python train.py --n_kv_head=14 --norm_eps=1e-06 --init="orth" --init_std_down=0.0377 --lr=0.00473 --schedule="wsd" --train_tokens=379600000 --steps=10433
MLP neurons of a small language model. Each row is named by its layer, matrix (down: output weights) and neuron, and shows model dimensions 0-148. Each number is 128 + 24 x the weight over its row's rms, rounded and kept within 0 to 255. Numbers have three digits each. A neuron's up and down rows have the sign that makes its largest values positive.
Before each neuron's rows is what it responds to, as a language model described it from the Wikipedia text at the highest values.

Description: Commas and opening parentheses right after a sentence's noun phrase, often a relative or role (wife, father, opponent), introducing an appositive, aside or further clause.
L9.down379:125140146138114124153176137127125116079089137120100155170148158099143088142109151120126133121120130156121151161119146152059129128145160107119117148093181155159108102129133148157123109128108137143096145120119097138142123110102184153158122084104175127126156139132156135058147123150143120126141132158105105145129130100094131105113140128115149139106135089147188132111099137162132136112156125123121161085140145139156143123124109121126115108127144095101

Description: Number words and digits used as counts before a noun or unit, like two atoms, four years, five hours, plus digits in table cells.
L11.down324:140116139127138149135113152151106126124110119190119138133100106142129137098167136121144102178174125152136110121136098134100121177152146132134153118125117143127120137164123144143138137106153090112152185128121122107141097145123122116116116129101150127113102136084161159144143138112126145109136103175123087135107170130123129158126106077153180126142131124167185128102118135139159143129127125135159159089115133131109167171108086120163150104138144123137

Description: Number words or "a" right after approximate-amount phrases like over, more than, about, within: "over a century", "over ten years", "about a dozen"; also table pipes and "the".
L9.down457:102124146147140142108099129138100145105157122106107146112095113153130110088150128114140131129130110119138125116103141140151169128117113121111127135122116117114171146157162117110143104138137093145161147109100173146093086143162105146119110145111111142165187096105141172127120141113164096123117111118144141147121164154133141125090108101144201174115138104156103148154100130131145093132149143087139144114109146122122113168124113093132099094124140184137

Description: Adverbs and verb bits that extend or qualify a clause after its subject or a comma, such as still, also, potentially, continue to, and list commas.
L8.down415:116158098198130152163124124141167147117124110104105120135090107137143122090115096100140117126114070114188160120156118144125136118187156081164153129127128134129153123119141089121157121108113121142135085169136162142121102117158132087134159069159098107139137132132157127096181122130173148133108128111159102139103127144124140154143143113111151149161118146127149098141178138112109146110115071097169148138150116126088166103101163133122120113124167098129

Description: Line breaks right after biography headings like ==Career== or ==Early life==, plus middle parts of personal names (Moholy-Nagy, Benjamin N. Cardozo).
L11.down228:129088125151131155109109133173121140135118095131117104144155166131139166138110115135138145070115118156137119130129141109122136117139115121146178130095141148099123150128156192137120144119101102115101119122124107130126140161095147173131118109140128162113113123135123103123179120131157125153107084100135189115128074171155075103151118150130097122092106145115137115109135147043116138133112132089151118135188098144146097093146162093125102120131128155140

Description: Connectives and relative pronouns that continue a sentence after a completed noun phrase or clause, such as which, and, that, mostly in historical or event narration.
L9.down103:151114112141146128102149137126178074103106162095122098149132121111117112116156121129149101127145110181126128100125127078155119119188145156093123130136114101074086157108193107116118185083105169173114119086123142122114173129121149141131108158148107116170156150135169105087122153132101112110118123113136110089131139121143164132150128123087144095109110119132124188107141102148155149128118132109180080118066144130135160124112137127163162131103121100140

Description: Words right after a noun that begin a modifying clause or phrase, mostly relative that/which/who or infinitival to, e.g. legislation that, fragments which, nightsticks to.
L8.down259:127114166151106144142165125092121080118101140139122090095095112097167101199127139141127187120110162088119131142087126107131170089108131119084122140113121147134084147085115113133093103093124142131100135140121147106086112146097180104133136159160132134125186099148091133130143118151156147094080179150121145128140133126089107125138104117124120085132099098117140097122099109144142117136172150138207120133096138118146109123138124115158119122131112166135

Description: Head nouns of institution or organization names, often before "of", like House (of Representatives), school, Court, Senate, Board; also surname-ending word pieces.
L11.down138:118147124130074126107097091156110134131169159100098106109180103137107137120105113101147090114159124144145112127135109137149102135123060129110078128096124145137109170121121121124096128120129130115108146157159142098102106161156147126132095134152113127119114128141159153154102148099090141169127129158107089123119169111127116154132161099118131089106090132161147139100145114133115114109161109111139140144130158161083116115124134141155119137116087154136

Description: Commas (sometimes opening parentheses) right after a sentence's subject noun phrase, just before an appositive, interjected aside, or list, as in "This cooling, in turn," "Opioids, such as," "Yantan District (".
L11.down361:164157117126136149143223127089118129154110150137111139125125131082136146121150126131117125095099157136153130114125181173127112162124163104134135122122124113142158133114087134125130119128140131125108163112107128152135129123108112138176172151084155144079128128144119103140146131152101125166110141111122126122118143100183156145139127116136118147073132137120132118126158112129173150152128157123139159111149143121107160120162158156158129162104153125120

Description: The second newline of a blank line in Wikipedia text, marking a break before a heading or new paragraph. It is strongest after tables or lists, just before headings like ==Charts== or ===Group D===.
L9.down200:136144118106110096136129136153167147111090132174151160126165137179131187091135078161133095125144124103086130118110168143072133109083139090105131157174178162094141130132119176145122110129117136136134088120122091120158114100117113120099109143154124125097117154082091115096162123136162170123146122151116139115126148103106120116092106156143133111148137128109117097138092111103141128142123112103104200132084107118173117131145153151106145106125104140105

Description: Words that open a predicate right after its subject, mostly auxiliaries and temporal adverbs such as was, is, be, also, now, formerly, still, currently.
L9.down109:128115118148119135127115116081133115123144144122158174138124142096146141133165164123105140133134149161102133086096073152110140102135134086101126103111159142112124139110147123184104105132155084133155122126101081091100122151151142114130122128132128098158172085120142135157148096129118158161099129133168134126122140145143095112120122133128158147159171080098128153093145110129149134145138102123176107140087129149097157132146123173071142118116122078160

Description: Mainly "first" or "second" before a noun or hyphen (first-team place, first husband, first round, second-generation), plus scattered possessive 's, "(", "with", and table names.
L9.down288:140129089111143098156137126142151120147159137138126120144108098127185152122151119123083133128111150141122129145106136123146140101116105106158134136107162099113163138149113139118122130106132161113092153136143132126171164117121102136112062156121096149111124152130114123111112147149141107143105132141158127148120134146116178103138133121072133108132127112073143137156119122126117114130122196140158137100108118179129132173120169148123141137133138135135

Description: Line breaks right after Wikipedia section headings like == Career ==, ===2000 census===, and sometimes the final column separator closing a table header row.
L8.down573:075152125136094095114134123129150126157156120112110080160126155094102150171131113100078130135123123134135078109129133148132159145142078139107129103149190095117151168125169102148125148140109102119141101132109161150113167079106118142135129125112084111116138167164182118103113169111111098122099134125089131124112137169140116131123105135136163125082135130169145146142162143105111114166123152112113111090108109140141114172113160095107161174116138142149

Description: Blank-line newlines before a new block after a colon, heading or paragraph, such as a table, list or formula; also " a" after prepositions (at a, by a).
L8.down241:112107125129125133129161146106149149119117138162131105137114154172124107127184102095128119103177135138143128126175134111097188156138124108117123121138181136119074111168124153164155110126145150120121083102142119095093105118125140118113073120073154158115131144111169147094099125138136149097112138096122141158139127142096163150132142138116140130128115116115121117110135155157110127114175149110190087111094144101135151135114135107121116117121132135109

Description: Mostly "by" (sometimes "to") after a verb or clause, introducing a means or agent: did X by doing, founded by, tries to.
L11.down383:122158133125079132113156104137067158115155127175157107100087144138118086119139130118128136119141151118132120145111125145115165118163129085098168095116126094123133124143180128169102083148098121153136123151135100133099111087129125116078075143124135149126135161143141098105111137123143122138115139104125129114151151108128106117140173059129155113097093120113143149143121101134130151140177115164145095076151119148095116159136164174157124122083150122121

Description: Fires on the first word after a sentence's subject, such as is, currently or depicts, often opening a section, plus blank lines before tables or captions.
L9.down284:179146088111110104109117116165142152107143148135136126134129139140148129076131096136126150072095107153121114114106102139137141130128161097142171115110072101096105156177142164142143102148135113136170108113144079099143108118121131101123117107135127118143088122075106152165164136126100167079080123109164091162125094154129139152096084155149131171162144106087097083140193071137131148155135104153117132098139097127126145120134122158153116128174125179122

Description: Prepositions after participation or membership words (took part in, one of, involved in, associated with), plus blank lines before Wikipedia section headings.
L8.down518:157130139128085180099120083087170127122126111149102111091069115116144123116155144125103132132117112113102125125149147115155155146118136133137066126132144130113122126133114109095148102128157127126092094132158170158119115115132151099146147123140135126132124103129097137161101138066145134094117117110177117122145141136156111175125104111088132188164111162124086144162137134137097130096167079136114077138113108197128115105126143134108109109115107127126

Description: Mainly a right after a comma opening an appositive or modifier (Air Liquide, a; along; averaging); also second pieces of capitalized line-start words (A-xi-s, W-a-lwyn).
L9.down80:139165076109137163130132107133121162130162144145138129130099108135155069117142134127137141121121156141092104144127116118158143181133115110141095114136099136092103101088089164139135084144118145123128112133136130128123124165097107126139157160078118157162089149135155138121150098131100120143133108089141147124111141079129175118136143139145162088120150107159105161104156133156093144141124119088129093120109197130111098160126125136140158130127113125128

Description: Mainly the "Votes" header cell in Wikipedia election-result tables (Party | Candidate | Votes | %), plus scattered second words of noun phrases like Labour hold, Union fighters, industrial tools.
L9.down208:107171148078102138143149165101135116126106109153146121137109148102113106142076135130128115137148170126118089146108141107147106122125114113124122124074118167167142115106121115125134102164134135143113137141100125115141149131120084081123147102120145137146136081154152148118146122124093149142108123126134142158146147123112138125135121189133133149169132093115111104134174110104080123129099111127137111139154111110129144138163134135098109129143121180157

Description: Tokens right before the title of a work begins: list dashes, opening quotes, table pipes, commas and words like album, collection, show in bibliographies and discographies.
L11.down32:120174179088087124102118147116143147077120141144111143152083141155132135144109126136130129114166123141109137114154121143086115136130041142142115127101169168102080145095106177115141106125132127138097105109097122140100063117143130144118150110116098097113093126127100078162108098132135170146155102129150119131130106104104094125140103112125113097106125181126135145097140167113167146097152105144114138104162082153144134158090136148147133114147126147121

Description: Fires on a blank-line newline before lists, formulas or == section headings (often after "as follows:"), and on mid-sentence opening brackets or quotes, e.g. "TVNZ (", "Lieutenant (", "bank "".
L8.down565:098106121151118126146129129149132129125106119119138090161157148138157164150128108090121136145159158147150122112157113133135135113101144110092102175125182165113135091129136117135121122110161128125132143142155148100115149084169145121100125142149113146135154126108108106079153123128114121173112117167110138150146166107133098170133132124089116096106145116103119096103135083129150142109135106108094107129131137145156165132092161146107162105152161094124

Description: Function words and verbs that link one person to another person who comes next, in biographies and plot summaries, such as feelings for, married to, met, faced, and between two names.
L8.down317:145134132152114118075150107153141071114155122123125107105150110108147106124157155128111085079104120151122152090120112098146133104123120144113153078079122111175110112119107155123109107141161114171157129127133075119079124157116141122136123186123095134168133149120114163108134086171113138115147173158145087071135110094121100124133170142128093146132118126142139120146096100140148151106160133141168114088129115127129088110112121135094136076112130106111

Description: Adjectives or their last word-piece in ranking or praise phrases, e.g. "one of the best", "greatest", "livelies-t", "first"; sometimes 0s in sports tables.
L8.down210:074073117136127167107118111134119117111133118124095131151115121120168146086130136133149124149103124149093156152145144112142076117144095125156157091117103123147071158118117156091110158155131153102159122140106133148150120104112124140102106113142125125110123144104132171080194153121091124114141129112098158109148123077136138107138085121105133162147095169108113111150131041090090097123186123139090132106163126152137105108137189130090095108127110121154

Description: The Votes column header following "Candidate |" in Wikipedia election-result tables; weaker on the second item of paired or parallel phrases, e.g. "L:" after "W:", "Non-album".
L8.down548:103122150091162117152162113128148104155108155130144135087126130134144120130173167159095155156138209122124142138123124155097102113097163121123152121102156101151104139107118098141127138133121119135156146114148154082131117111138133111143144136166152116101090117119142125115115117107185155135093160111138150122171152099126149104132126136104130107167161122123109079121148136131081156171121136133118130117146132141140139181161166113135152145115095139151

Description: Ordinal words and suffixes giving rank or position, as in came second, ranked third, 16th, first round; also weaker position words like next, last, front.
L11.down331:157106112125121085119166133147133117144123115116103114115122136181110083101154142120136068106136183154166112139137117145139139144163123077126147136085128085160082130127135167106114119127171159129093138102113182097177105141109086109147152130100101117145110176141111124166150097149128092131156139127132108119111144085091119162134104167117092150101150163129130098121091202140134132113083116120120158141081084126131137120157123118124134151136120108099

Description: Sentence-final periods in Wikipedia prose, often after proper names, as in "Crailsheim, Germany." It also fires on line breaks right after == Section == headings.
L11.down543:140093101105112124116120113089127091127125138101145136128113110084111166154111168127124138152114095132108103148165119092118148127142127131109096148118186160083113130126131142192133118108110130143123116128124169159125120124159103142158132149135075151094144114121115151131098107102111096150145161177111121127121124123099154096116174141122134080181108106133159113120099123119129178128118129143127135124091121148127133127125141130088085107156109137156

Description: Head nouns of official titles and institution names, like Department, Minister, Secretary, Chief, manager, often just before "of"; sometimes name fragments.
L9.down529:108119141132119132150143176167132148108139141108132068121137124133107134135129110120114087095132106122145180128150157152135147124115094115140157137124159142145146105133151107112079111120122105139150108138152126121143122125100094093117138124102074115098146138119112151154144077094135108119127130142132167125128170086067162108146110074131127135114131119165091159062136118122100135156106115105112134108127144111125136109148131128131126126095116165135

Description: The line break right after a closing == or === section heading in Wikipedia articles (after ==History==, ==Plot==, ===2020 season===), plus a few stray tokens such as an opening parenthesis after a song title.
L11.down489:120106148130133136114131087143145148105147123124144133095097114148102177141137146108125115123122133143169131141123119099150146135157135128108128121151232142087109174133129127147117145134074110092114136119144151135115112121128061097095109124144142151067154135129170101162084128151141134100153141106121123121131168129179111129139091135149129110140118096153159131140128121094142120139142097155079095118105143149126128180113084080120120103125113123122

Description: Determiners such as a, an, this, and sometimes adjectives like new or important, opening a descriptive noun phrase, mostly an appositive after a comma (", a rivalry", ", an organization", "are an alternative").
L11.down253:115141143113072151156155102138158101135130159149105182139147111105117106140159140109107140128093126102106140126110111139113126161185118135107126160104128112143141130192108130131119144160124128132122128135158133083147174140139164115105113071146148117135109121099126178122128106140107111143118135113110147081229148124081120091118112152090086190116160144129140120142120139130096105141167105084163116094113141147133151121124122086096118120127106105130

Description: Prepositions or articles right after a completed verb phrase that lead into the person or group receiving or doing the action, e.g. presenting it to, opened by, a wedding for.
L9.down524:135131136134113120121193110137094144031120116133142100133111128101166127124128147106118139120118121134133139084153111076139176103097123166114093108066120134137132160116132106096095119123117091116124110136127095126167154110129153136147120131151116111125100135151139127116109101133131109203121135141124102107126101163142136114132117156150148144116164169097089112151092109130151156113155181130136119097130155108151131084121155100126117072140110127115

Description: Line breaks right after a wiki section heading (==Poland==, ===D===, ==Honours==) before a list or table, plus hyphens in compounds like 5-year, 4-yard.
L9.down443:132087138141123109087136140073170108127092139089154098131134114125131152136106155125136195141099185142151144169136139141073148102132156154127148153097198176150148121128105128162153130100117161083136115145135116122144130155136159121088085113118123116127158104152102078159091102155112108126135146110089122111135165091160133119139129143115157123109135101110131107065143173114109141109143165126159105107132132107092116099059123107147124144124165160140

Description: Function words inside phrases that will name a span of time, such as spent most of his, during his, later in the, for over ten.
L8.down455:124153120113132115144081116131113117075137124155144118152150085120090159133122124168145121126110135095151154071115102179132118103127126112119085125094096103160141118171139131084127130126145137118113131104128091126153101144126140152143165195116176147132153148163124141142130113123119073093127144093094142113159117135147073138148151130127111125150141096145132117149105107101162139126163131136113139132128163157135098112120147100124139181130134143137